Weights of a small transformer language model.
Size: 13 layers, width 576, 6 heads of 96, MLP 1536 SwiGLU, vocabulary 8192, 61.2M parameters.
Architecture: no biases in attention or MLP, untied embeddings.
Training: a variant of Muon for these matrices, 1145M tokens, 8736 steps.
MLP neurons of a small language model. Each row is named by its layer, matrix (gate and up: input weights) and neuron, and shows model dimensions 192-383. Each number is 128 + 32 x the weight over its row's rms, rounded and kept within 0 to 255. Numbers have three digits each. A neuron's up and down rows have the sign that makes its largest values positive.
A block is one neuron, or neurons of one layer that tend to fire together. Before each block is what it responds to, as a language model described it from the Wikipedia text at the highest values.

Responds to: Biographical family details
L9.gate254:167143143104125130155110125123127114122120115078142106083156094083101131141108151140153131132102171123170160127145119126054202157091093056094124125115074123137128107120106157112132167154131104146104092089083134147134096082136095111162096077203148119130097121152088111116099141132076131140168106104135067096175101141116096069123156147119135094141156109139156127113137098138096087101124115109133135162150047208108198092140117120166139163073099125073132161125127133117142148160134152137049111069072166120112097126097091149098140103097141134167102133107105105171148099119105122132
L9.up254:127116130166104127104156121092112133104089166139073122104137097153123141149190162141176108090089087117167147141134180115137070132105107150161144147096120102122168116134099099113079156112183123145133196113157121188081150072119086127102106167196106078152158172128128146097111123169070149143146114143153045131137124125151058103115103141137152127105131079102163115143128097127082136087110164130168161089120061100068125143173099186111135127146114126141074112082131107151091132143127126198150113100130054155120134096123088124100168115150126164112162147110136121187148162128123110138
L9.gate1371:108126132116117144155091150143129170094082140115127162100152156095103139090116105106135165118066135105172074191148108148139122065142185119127100080151089149178115146142131075105164110097148127118085089095086134216117146200088147129093126114163141163156107123098159088182109120098103095191172146150166127105150115114156144112169140076150137145175191133117198155114099160109109155144155094123196129135059113103104108136116072143119118145159105105064109165144124183124119194164093134177085130104136095069128121146197138152161116117130134152143116134142120138181137100121084123099
L9.up1371:087134123142140147131084098108184146128146095167126164148166138071105055166126160136157157090125136019142111119126122144115152113108127142126103065126150103167124117114164161047120124093190107138069129185120150140119158129125102110151095110134158104168093101123199075066142090101156167190158124115151118129120114187136070166149117112141132179139156077146195068143125116092084118056137104141151161176152143134139176135143072148146061104127144156114075131091083159135145175134084110109145088116084095111125105067102067120118141124173128138168084124141105129142153117074083131093

Responds to: Clause-joining conjunctions
L8.gate138:121143147160165120157147130152156149081115109116146121200191086114054130069156061155132118160133098165089148107108144160126129192136128220114147085142137124155185138093086160092124186136095112142129131076142116151143140157120105120108187164089137158121129154073184111113153185078124116122120091116077148110097136171041125145089113124145126133138140128143130076153105122120091138096120197159167097113073079160120121066094121164147102108088105057115122138114137125114105143176175112108081106144044062186107127064123070144122166111094079137162110095161138090099118134113090135152
L8.up138:117170178184061120074175138142118179103165081163104113193118146100141088075150155120133147103149130164175173129065111092149130161126159144089110114112103105109051149082110080138138127092090097152140112112200104111107110131108111110128180096125108152120159117092110148125149094093122107128097139190146135146083109127089109129173146122103080083159082101060185061119070098106152094104049066123140128127122145136174157104157074143113081136098113129144138114164170095118065101130087163084183125163113110201071113110123133151094160135149152104164144078133138122113114043086087130119
L8.gate578:133084158148213115120166136118142145118156135134126124157119081093078160092121067154086095139125154113161092096112094146082178163096177112139109108229229133121103156163135044126090111107158108151172187104149124182120123100136078114095137117134109128093139171148106132163092113156117114083150072082135142131170144142139125183123099164154138097105155077111132103103122116156187113139128160129126114111146135066129181167141168165160187158116147131120169099172151140082082110110170204118105071117143095121154093160123094090132156135156091139152090159091150112131108098110162146137
L8.up578:155114131143115142117081176114142179112103094141137159119070179121206181116110070098200080149184170165133136087108114111121118164163139138068108103088133136113164173111091113131067174165186142119149200159097111099106157133112159095090093115095135124154166101143105097123171116131133189069079133106110151114100077158087161170109157136156110158109097079127142107174134103165128073148110162187127119143150102085095150091144108129126137113144159146161111095099110114143108135221156173100142120171150153216128109124113152176085135087144162128095163110109095132095075144136133138130
L8.gate631:124153147135109150183100151132121170137124115185215213135153185184141139138145132139083139074137114197182147106119168143126157121121151125153153144114177130070143123115108099062083106211117108172161120122063153095093119095089139103078197088148105117147151147142111076148110152125139147114082106162077125173082133160098071129123110076125079091148147070121080106130074115077170084134172109141191106148136123123150092139154139183089080131107105146118154056138134094093084181112131106148139155114157093152147157149104125075118139110148119125134093154100138126129115159178140144073
L8.up631:163107127101142162125140098163128103160147073127084123145120202087149135155074075081159087119133151116094142137119099104142070090160118154165160168123170138174106139087124146151127139196108130177131142099160147091135097104127135085092079150093121098151139144079119181136129121075055131140079115149124119218177141111036125109118146104098137145112054143151128118102150103140134115116117096095130176182085115149154165127147087135098086122112132170119092090126143202108142138171070107144175079189139114082099100131122141146133117169139132169124135132062151186176127156120158121154
L8.gate1270:138114153082151162123134145124086106077128119153141100136126178125149133161123122139138181142086103145115121133109153100141157063156116141073108103096129091147089168114178088150091100161154161123166107125146126178153182112059135084110151184135125147119138115129080172143162091109139119066187114117140155119124149133147094048081068164147081142131200168133089105134159065100126138153125126128118108133146129142073118145180145111119133096075113133074141112137158196102050135127136167105136163138123085187099136162189146138132082126121191157071146167134108152077146082117104110072
L8.up1270:116118129123101154173202098192085098149099110165138149141175087140101134174126147171104141109100114121095132144113158080122200110143142168123114121033149124188100121112098151060090117168130108114136255084134131190135093114116051131201107133155121180128140102137046201125123205127170131127119088138061114103113124088124166110103122138154176108146099190148127098151168186065201145141114109147089082113066136095083175098100080130159078083094129092135119129060107164155122116054097167153072138143172155072142134167132134181143103065137216122136153144175081103143189125144157111146

Responds to: Clause-linking as and and
L7.gate152:174124109113146080167105128153079182137153137168087144113112072116120082148162131095137094139156060117085090137122142098116130122114181193161054095092139112101065133127122124133164073116147120167214207132172108132094174094119163089147075150114090164087093111108124117136173098154112154123142143168152111132112084127138205150165124157124149184168128127110131094096093143135131104106161128112130153147124192127154135100121112146084143137164120138072150096160078113116128152128205178185120113132156149190123107128103091184140144105140181153110125124114155145181144125167109109154
L7.up152:118114111131062169103051067079171089087073069125117207141163146095115085139160071148128045141104149169155122098189079159109076123162185115127078165131134078197141103113143155142147129034082077181113180171156111179147109131128082105125109104118112088129138150167160089156212095195084104087156123126176109091084161115062112142148153113172115075127125137180135153128111110158166152151135139144116127137102091118104093148168153109161134110081104148172156117051132109159089151120130098163125145111111186100145153125125110136138109087173092079124105147161105064075155155179127104104
L7.gate672:152131127159124102135137102102173094072137103134147094150117137136149094081132121142112155139112096161145114194125131106105206150094187147119128068089117109166128117081139138101089121096119065152131163100126079195100088086149151152107094112100136180169164099143158166141107086120166130071126172157161120171136129142175110112094107159140058127074128116139140121172101113141165072162150122144133117106090080144125187087153139070139125127120122110172131153158066138076096145135170144125163090135077136156148112146083136170092189138126165164087135101150179221179087102130068103168
L7.up672:152141043186187095096096086110096079123137133139157075098135104111106087137152095152096082133085187136078094134143159130085112160106138150115148105116124136184140173171103098140191127140120129157133192115202103083066087116099172069084111183171131104132086069096147158183149132158125120124088105115181106153183122082103091073117215131097112182135125163129059102148101088131145160131147166114111135134110114148083149121159113144158092151097122092114139083111100134065132190108080125098097028097141178128133097062128093141137138144152124127149117107125220161093130184126133073124
L7.gate997:143088116036139139139140114150123148153112174139143076138072175083109138184126109120214096083139142098085110139109123165134141163060192071097038094133176123088044159180150049164119179217090167133133208138103127118157151146106130160159155171143136102119167086148143083136138165136126088071110112118181087103149123137152118107095081140133097114137146189134075110152128099141131141166164153131145046106112146156092183188097107098116141131131125144180143105136161087144039098131118107117137075092100130061143119113080105100165062165125105127174136128199116154109125149140117133101
L7.up997:125159130127103089130142122125136084074146104122102083155167119107180197097199164146081143134088119078146156119095125134151068103173066177067151138194144158107194162115134128157166154137103109115094174097167158153159092137157174140165128149114093138170190094145112127107143094135176082154153159136128175102139106156123065149073087136145114111138122090165085140106168091063161101150136117188136097112105113071070123138096174017146113152078150154173091127071149126107111080139147123126126138147120142083129120102094146179109148159149125174174124138116061145153098141123094125142
L7.gate1055:159140116125155162137126195115093116103131041156126130137154093081156121192074102117123144114137099058090141122137144055101100104132175151179103169110145091105114081121099091104118140174143105110107117132134135135144165113128118050157099133121166121064113115112113089163149102143045182140092145167110160135163119181084104133111110111147098120117138117113087065164109161109184112133125118120130179165107201100133097103169125108101113100116152103107153096114082142160128157114097177190128101120123145116127122208049131148111156045066157116128139075070181201219087221146135089109
L7.up1055:158149108088150069184173144165139171116156103181113170105181145127103126146118106096137111110113118164163146142150153170147134142117104132191105100162193184157136127132099111113117180138130090170183156151117107110129123075055159129124154133131113117163136117068123100132150133125101152185092132187185122133127083131149171143097099070126143102137162124072120133199156151148154082129137151082136127145082161109118085137169084132157128172117147163175113072162070164146115131084142168212099154151144081142100119148146145114125165150115126125095095169098148059127115119136152101158
L7.gate1147:116115125109071126094092132140107138126130119201151123127136125139148134131149063160141159182136144128146122108116066124106140079136152100119054146098066100183096152182102140129125086084098116117101124149125067081137126111110048200103112120097108122091109129173059130154116101150116108121118118146147085166102125175222091156132167180119157188086192141097227113096143042097156156093088152115129163146047173179190128141127103153137168127128140139120121112120096130085112115123163081137106101214101117169176157120102110157130142119122117144145178064088118176102116163148140119108
L7.up1147:186116122156119121129114146096080086136138146191123058149133130101102059110103131088093151178158111183077119117166144155129113149099143101080176068113196137152175112079098153113073142125167132151139152165175126130131150116110128146117124191169115103130109053142141178160084106098118148188133094084146122158155054085116127149105144166142140107090075164124129183107131158175086114142173120083108149130139159101082120173079108108157142181150117165163139133094069028107103136073112138120143137153134109103160130110124124166124173198151159120115068082109134095103065112136128152141
L7.gate1175:197098111097170102102129117161109120166128144152122098148103173066103069113164131096125137133146082130160145131104159071112159115142133146147100072179116098114087084118137139090089154089107161087125138177126099116185112164101112132065144132145087166101179106136146112161114115084098096158165127179149126100130107107127148165056109089060141110087090209127145161076148133131182136095147144165105188103103104167147163128132164125160066146121141131140124138090066093110161165085185125198153103155116103159155053134153128109099184130162136102149142127197208185112097137125105090108
L7.up1175:077179116144120130159118153105130121073044139172141110133128122083110147199119087113196149130133137107091081096113135075159166067080096140117169123078096132119152121147149084163155166089116148180136155143098145110133141099121158112161120105139133123148124154094076189172206152177185078115083191105136174106152109156102116123129150160099113113083130135141146107172130128139138124129127112138158119121157094166088055097187079113119158111098128139110085152224108057123187142093127139132103138139058079135116092149158127118121110104167174087112114149130111092187170167136121130103
L7.gate1311:133143143149129126102136098100151082112117073111114118078110121121101144142106124160094125112081125151029175189139108058141139158169128128132149164134163095069122121107107129099141064075112076117135124151142164169134120185153146086196186177128159164102118146087127077131109201108161111140090114067160103127116141184108082157138145116162085160122120045132162115179172107070085078151124124133119117153153090117135084081128113135144151128120110145128124114140175145104123091137131109128140172141157130151186132194149143167113114128190180122142131118121196158113066080144096147196
L7.up1311:071135129107122127173173093180176124125072191164159114166123139087136123125085117151137127146118088096140173117092082105145096130114107135084160139129134145038113097162114118118104149188073107110134070157163169145182103138140132115133158138148100175114163146108101126156141150099146082083100138092112143102173122129076131185121117117128159168103153092126152116202136120106113127140139109161141094137142181110149154085127155116131125109144141122086178158127115100085142114144202160148136121128162102196087151157128162152119166114140096058195126193087135103113083136102112110098
L7.gate1527:174121175097117121141135146123197096103116145135142050148087144155128108106145107117112166175160180120101136081114085077147140116097143106149124088113116105131145120159157068110134110040065122169124142104169125096046099108129114127105186166140119184124171137144184118182088119120105112116139077205160083094125104094116091137122136139134157123126072105115163087149105120075102143086081148107161125048128142120147161123143162134062116112162135078187097094107147146133090120130208105098115116131086122133152136132102161144087160180115102103153078128130156158134125144153166095111
L7.up1527:123096102170130143152131114122189113153146163156192151163152104090185126101102087177153087148102129100086171191133154137168107145100179132118084124106102160181099145130138101150199102107093167127115134066138130111112114124136109104083161186145137148115136147137164089097120054188076073132074133139161114093140086134163115146125158165135157190079122126055126116161152181117132132097091129122110153084106126140101143156112109105153112130149107136142173108146119124127151137138102096187178088069147151115123130160110178182113129153191109130126158087120131144128092076085166072146

Responds to: Birth-order kinship predicates
L8.gate94:145157169131137149158106112093111121085140133095126168176143061102161096137177121114175146122139190105093138108088141185138165088158136068116155104097085117130125152107096121110149105147138145138103138118054107151066086110122148121115149161127110137130163170110173067079074161102146165206144118107119067095151113159086132101122127073154108042112214113105132103131184104178116106101158138158125194121140139109102154149086168081094173129134130109099048144081157086154101101136152172198065042114129076147141179163110105124133153114131174149154161168110152080120133074081062157109
L8.up94:052075115099179166128131154113133126105128123099176167123132114111145095148157207126134186166122155075094181097155068177117220072127103193097112101147140062105130130171162174150175098183161144170119125169121131138099104063090143148116146071113090086130178098123130176144113128127107125206091097084102104069183134098108115134070123189133160101123158104190177107121109057108106068153139106111133109185099143129122113117097086057145095072167166142133085166137149102149134156130129120180110117112067057149121148078154094140151119110102116131084133140115111086168122113091081161181
L8.gate161:069155170141158131136101080107136098068074130175109134149132129188166121182071106099134092148152133117133092139168108108095058205148179114113129134141177101123122126161144139164143146098125184175056132143148155183091085121118123150118114088156120127110146144124088154129128144053095084150116117106123178184109102093104111136105141113173093130065205046065131126119171160097140163122110105177115111134111122145118162151100097110088086129188135167107107089157166128142186102075181076161169092099105100134125160113119110120066142144147125123123145158138143124126087142185080170167
L8.up161:129169130159137141096127157155126150122098143184132160176161102125190186118100115085143166062134198108169094120155115123168094095208134143121074116107152081151060126146080143099109113162116150113143149172111097140067169149124123128129106123151105143128119129156165107137093103098126124115155162115111138095080148177061119094131153110122056143065123122039114135149117127122135123113154192159137071113172153150163123170140147130163146127136114093109177089112153113180105147115143182177125141141120111130151091161183087206144182171136120155156102139120186112120133117090035159105
L8.gate1137:120134134137143165158105137103118125149144076131123109079118115209167141105090158225135132175120139104173157136109052141052158104154117116072173098102112081151122150144087160084090162123147137124075105171142112197100137122087100115133155191116099120127089170137138174197150091121085103110096124097159129155146147155100098087106136094186108164150166091112105099071154161100133142154119095121106121153123157118080106117121104172127168110105093149107114134107117143107146145157061183145092084129132113133192097158116142143194120060094156152129183184129125049103109105095034143146
L8.up1137:113100124201107156155098067168132056159060161109142240132079117167097183180093065153172144101095144150113100156107093105124111116191136088149161117155093127123095149129075129166119133154109152187195170115170055145140137102111119157176132127163122131098136212104165100133112099116038149135111135114102092156141116175152130072170102127126133180117174144103080141133095102134092132151075174078116145092128073126128104148175121122110124121090125103162168148164108112136124152101138089144166098130141109143110130119163092189113108091135165126138114142138124082136147102183103167120
L8.gate1338:155134092143134141124119131152082198147070126119152148126092179163104083083058086131116137159188128098149104183125152110156175107134100092077095158093122139184126154116085167092161164044132083156092154116128192135080121156124140167157139126126084066093144171116138121067130075106143131173092150191106138069192137127156140109145145112141115129174143131149116109091111180095097127070124125156140097174185145118144147119123122115128110181108099111146124131098124121164147154107106102130142088119059134194092131160090045161112118100094121160105088101133120166140155126114159122103
L8.up1338:178097126093147140097078140142152180155129141085134141161112139136198115110118153126121140132148146144113128125144132131135109113122128136161170163076121129121106152085079067083094170090123106089120143106148107124035104122139065144117137164135093169148119138115133142081126138028112171122062111144100112103082094072096141099140120127086123071154093071118111113119106122079159113131097156083134145160086076170159130078057068132144150225164099144111130160111167102146186102054092158142149098115093128176129119142170120075130177124154188177115060156149136150111180107157063079094

Responds to: After-name biography slot
L7.gate55:150186054165118139137107091073117083122175108151147132133142076111160102137214133124073135155126091113114125120155142079108159148100093101125052140119124116123046090134181097084112142149105107205146135110125144117118139160106103151118121079136122136121096090069046065126096058141079137129118203123099114129146130113118162105138066157137042127134177148098195074098104150169198125090054136119131128162126203114116159080160132137104111165080150144158057114149131182133099068130156077180125095091101090132124110140162089162108158126176134100104105111115113187140161115176158169165
L7.up55:111102099171186121119122124160072143103148141168109114076139155151144117085113141046169149153173145111121127141109132143139187119167111167102183159141172140112149078125112103104106146152124167125138105131146091110102083122217115161125086109113143110177160131149147165143098119112139124126054097109171117120109122116089060140109090115105141118141201142156143172094133087099146144143116151139129152141158117147149091178108102117098157110083152155124096090132097105119095173099145160138112032132115163117123176118179088163195178114112166146113141220098111099138129147046021174068
L7.gate340:122144126117137145124151140149139198131122147172175163155152151141105179147095116178156129156106164112110074104148133137171148027145160165112110100140119114217052117107119200160108118095138156126125158082116088137113125128155039117078105123167132163128166134107116147145161177155101165146116134136161085139103140161145098088134106086115110114154133172164146100162119130097142098066147163166118143150144188141110181140081168123153119172110147133065078170087145071125153102148136194153068162151085071125164058137075039156128116133095164141122157137147069086115158120177159138116
L7.up340:147119156138129127159149116065143119103157123125169181133135057164138126168099170155126170142127123136111120153092094117144084109154110164118155168164091059172141147084141106145163133134093119185044152153080154115137124149157084143184161107150150112196106098134100136089129134039124096112125112115161131098176157173112113116190135086135105169066182095128155069123167125138124083123198138153114112172145116162098109094148069115139138113217141105164080122099182084197099153144108122112087128169076123112118122136080089127143135115115087127078094152116112100112081095171082149096
L7.gate347:126189192167100149142086191175184100096074109135130198129094161116105108105118125097133125150180171147114136103141124142160117171068157104123113096114091135151141136126180098133172174165126136151144096141105124171039093109104133146088079118087121075179126145141129094126056081077122089102167149181095108106132168147121107149103188113124192212177165153135087179121131169135084130037197112133135118113150158171156127125107107108136115096138143091161078139090137112136071135151166184185126081169148138125162070158080093120124079141126111141137114100107077128113177105097121125120
L7.up347:149114167127088204190071144121162068096207158100088186177127100132148088147120141129147102139143146118093100113160127134087114096115156135100175126138148135136210158119159114136120155160086119223144127162097120167114154167124113163097133157121104132160098154115184139130157065142077129080125153099112132131169135162174171120165144100162150135082122165155074112131120160096134120113148160155158138136082099139083093125141132107182076098063160133104096144147127150165105146149179132113099159088135169120097140161134050141139167149102117116128155148153096094115149117181091107121
L7.gate396:178219110144070155147103104183125196087164149122169171149060113107233108136156155082095117139189158140130118174078158143138097106099172123163113117100144081147114158112131105148238144165119100155142100141187131112074188143173156111122087128160147079191168142110097093143130137105131082123152095134189144085153162132127142110133055092172156166107164139151166128088084150116152080107171132073078087161143153120118103181114096097154125122148118109107117095136182068139117143147102098159115111145116089108141068133095058124153129124156140158108108102145108142161193064118120077080
L7.up396:150133102114154129111146177142112141096117118165160141131098094155137169108137105143143131075146124130143112153167143150072131128139087121131138153079145119090192157152125124144135162094168133159122077185155108130073185084154132158131167106104120142133109125139136107110148142151133130135145115119080089115123146137095127143092100122147121135181165128127143054101053060141146090130139104080094121145112067176150152107180114107131115075109139116140178095152142092113181091138165144177160074145087035124105151097120070177190160094142152189115176112143130105178151100086119143114
L7.gate826:176123109101103184153117174131144087102122182164084098110127155088153125093132136154146162118109114096090102100063132079163160167143102108104114143123091140179078132129149137108112091162107145171091134167113173126108132161114070121129134101154147146175153137084187174138110072084073123141141102102091098138095169147191142074127078112157109114080181117143129210057160150163097121135119157141138111118138181130141206091111114105145075162110179165140130147087141162088083156081153139075114156106135131166139128133097112124120145117100098105097084087168110143116089185152082154122
L7.up826:111110204089134115158147143122164169129125160167136152108109078123166126133113128139178142115150103148081132123166137130113103111117112150144110149160163095143148102138106111096155126135104145127184105130219186163090107095160118124112137149121134086139140137152161081137086122168144156131151126131129123111151196125068117140136132119204161146145206179115199104046154128141130120133147141134121107168104145130110064161142136095106015125121152100105090137170092189034109129142152137097152127132111174097175076148124140115196167152114076120116140152160084174107083153100146153108
L7.gate918:153064126095154158192112117177184142160129163129120150140096123114120159144079083170113139207085133159123140100094143089140111137095116145131159060083103090140144138116144157140137069129125090090062136110148114179145123128102090076148137121094107103100168151143124167093067120118121081133143106140102159144090138128132093121178099122153190182128149123113108121129103134049120122164106159140109144126155170166123153152149073147113166134141121093110122137108111135123119114062169105155103150137065096164136148103140119111128164112128177131120112092068135108121078129092065125104
L7.up918:204182158105100132101106092143139170136159155136090122121064080158157153144131144183177144097102121118172136159148132144168100140120121181118120088130103131107098127099195131157128075109134121146134107184169112137159169111122155118172099138123084192130133178171156154142091152094106126157151142123128102104089147171191141079170068134189150147118101098061187158082175089173125108109145145135054093129069144139148126108118121109138163124143095173104110144181121094101125096147142148151136180083108106102126134124157127113148131148103072113111081123091157139168167175134114131117
L7.gate969:107115094139119110164155182130148165134114141147171139158140195069181151191123132182162131132045160182139132163098110138123081060175144134123131105110117060089161127102106156080119129173140109138142115117140148117044106083116151153157135209148110078123131125090156091104083121088114102124079148146135113157094123113090148121144133130139118166109067074172168145104111167134098103139139099127097180146134147132124128105120104130066116144155083083111125108097107154132091170087106115151177087115101069093182130176145115149105134114150087157168092125119122108116146122154101148110
L7.up969:126138162080109124163083122156135115175078148139160155174107145070122114137151138147105139109076152150162147109146079178177111126047166092140093114093148100110183122081168171150152189162103122149109154117097097152133130075178133168055136173125095088176180124131159116167072118092093118143116150120131111165125125157127105096133132105137170147152066085169133105131084180163094081156110086145122163133168142164150140097063097107171160144102098111028089167116200159106141146154155119165198139110106073080094103133093111143122105125110113196126095091147157066100194120114145126160
L7.gate1478:138216101079148215193040124094115118106193127129116115144125173063131089103157114084138133149120097036118135112143049058105106124122178149114098179133151118144149102109102035102155094112176112148161090128116098096153138133143134169159142134090080129141170108108171127122120082115128157126085118130123100127132122196189169102143149113125151128107153124134184087140128164116161163073080165146105149127119208121099147087167085156118120127114120130079132152104134123209080116100153179204128097131094103135097133096080140179171098124150153173137148119066136125157147074097113130141
L7.up1478:120110076106133126105173080096178111116202095215162136128107141131120154107103175146147100137119104126120105120162081107156173105103077158174141129105182096149125106154112060114138148108183140070134080137092152060110112142105156159133097077092138086118136153181134143127160134113196137151126127161151078157059142134133200155104116154143118086151167166127161067156103149171096201103079136166114153148143159126077092145185163190132109076095178127117108132128097117160086161152148128143139082161098134175059137082098125158173085114047098157044104049130133138086085062091110133127

Responds to: Word-initial "as"
L9.gate65:155130149106168188130203102100110143153073092157103142120150111121090037082151154121126117114160062154084121167124116146134145087118151162132126123076175108085114131150073140086157128123167103180113115124085149122153144147067134130169148137113111143106109149112088140127120110120113115142109126185119186184103129124164120165107164109139082131137110116146134133129142089121124166156073092166108117201140132161181218109109106127122115054112141086093133125141140105069154110188175168150151163078126155142177151150194104130112055101148183143190111155074115153135090142181099130152
L9.up65:178103158113116097103200168105116135148079105179126120127123089080127110154145123138116134137145076184153131141187110131164118093097101143156128123111103127115105083146147174097140092131131180141134113118144115138116199094125129062167167125148110120087068145187141145082166134135042075122149060143118114076084180091111115173110144136108161175116120093145141132109151075141111158110111105129120132130147108139155191095115156132143144143079182151146099130108122116093137126170154140073182152145175086154121141148147105133109174130137154105113067190142161115123123088122113145129
L9.gate943:164190141032125122159085140140125143113103086196121097123124106197138103118087124115123123133133140069097141213101097147136146156128134068076136117117128112113163030174108086125110120112125160105149164129115163126105148144111128080164128128152076135120167101136136144137081123096155093119226098124110142090139112143094098124087187077093143127121098105206155170160152178117133166087129140075112095139166147157189119085144134121161199095104091154128089184097136175128116115178127115167107117160183094152066132138142169118165079155184113139141123105148170091181116157079113131170
L9.up943:107093137102137085099185125118140137133177148134054180159142107127129210143183128103150133158069158128127119118134133139154166105120149203147098102146124139140133170161152137122137148102051078127113124087099165096156101150141130144148148093124145131144130139163110073132172107060141102096113107147155091135146076116073106147130154180131149150192141102184141132194093113138103137105108139126068104173098160085162087124159164123090087125145101200124150138138085142148152099142141154015131139081139141080103094193126159098143193096124096100100070091093123157121084098165139159134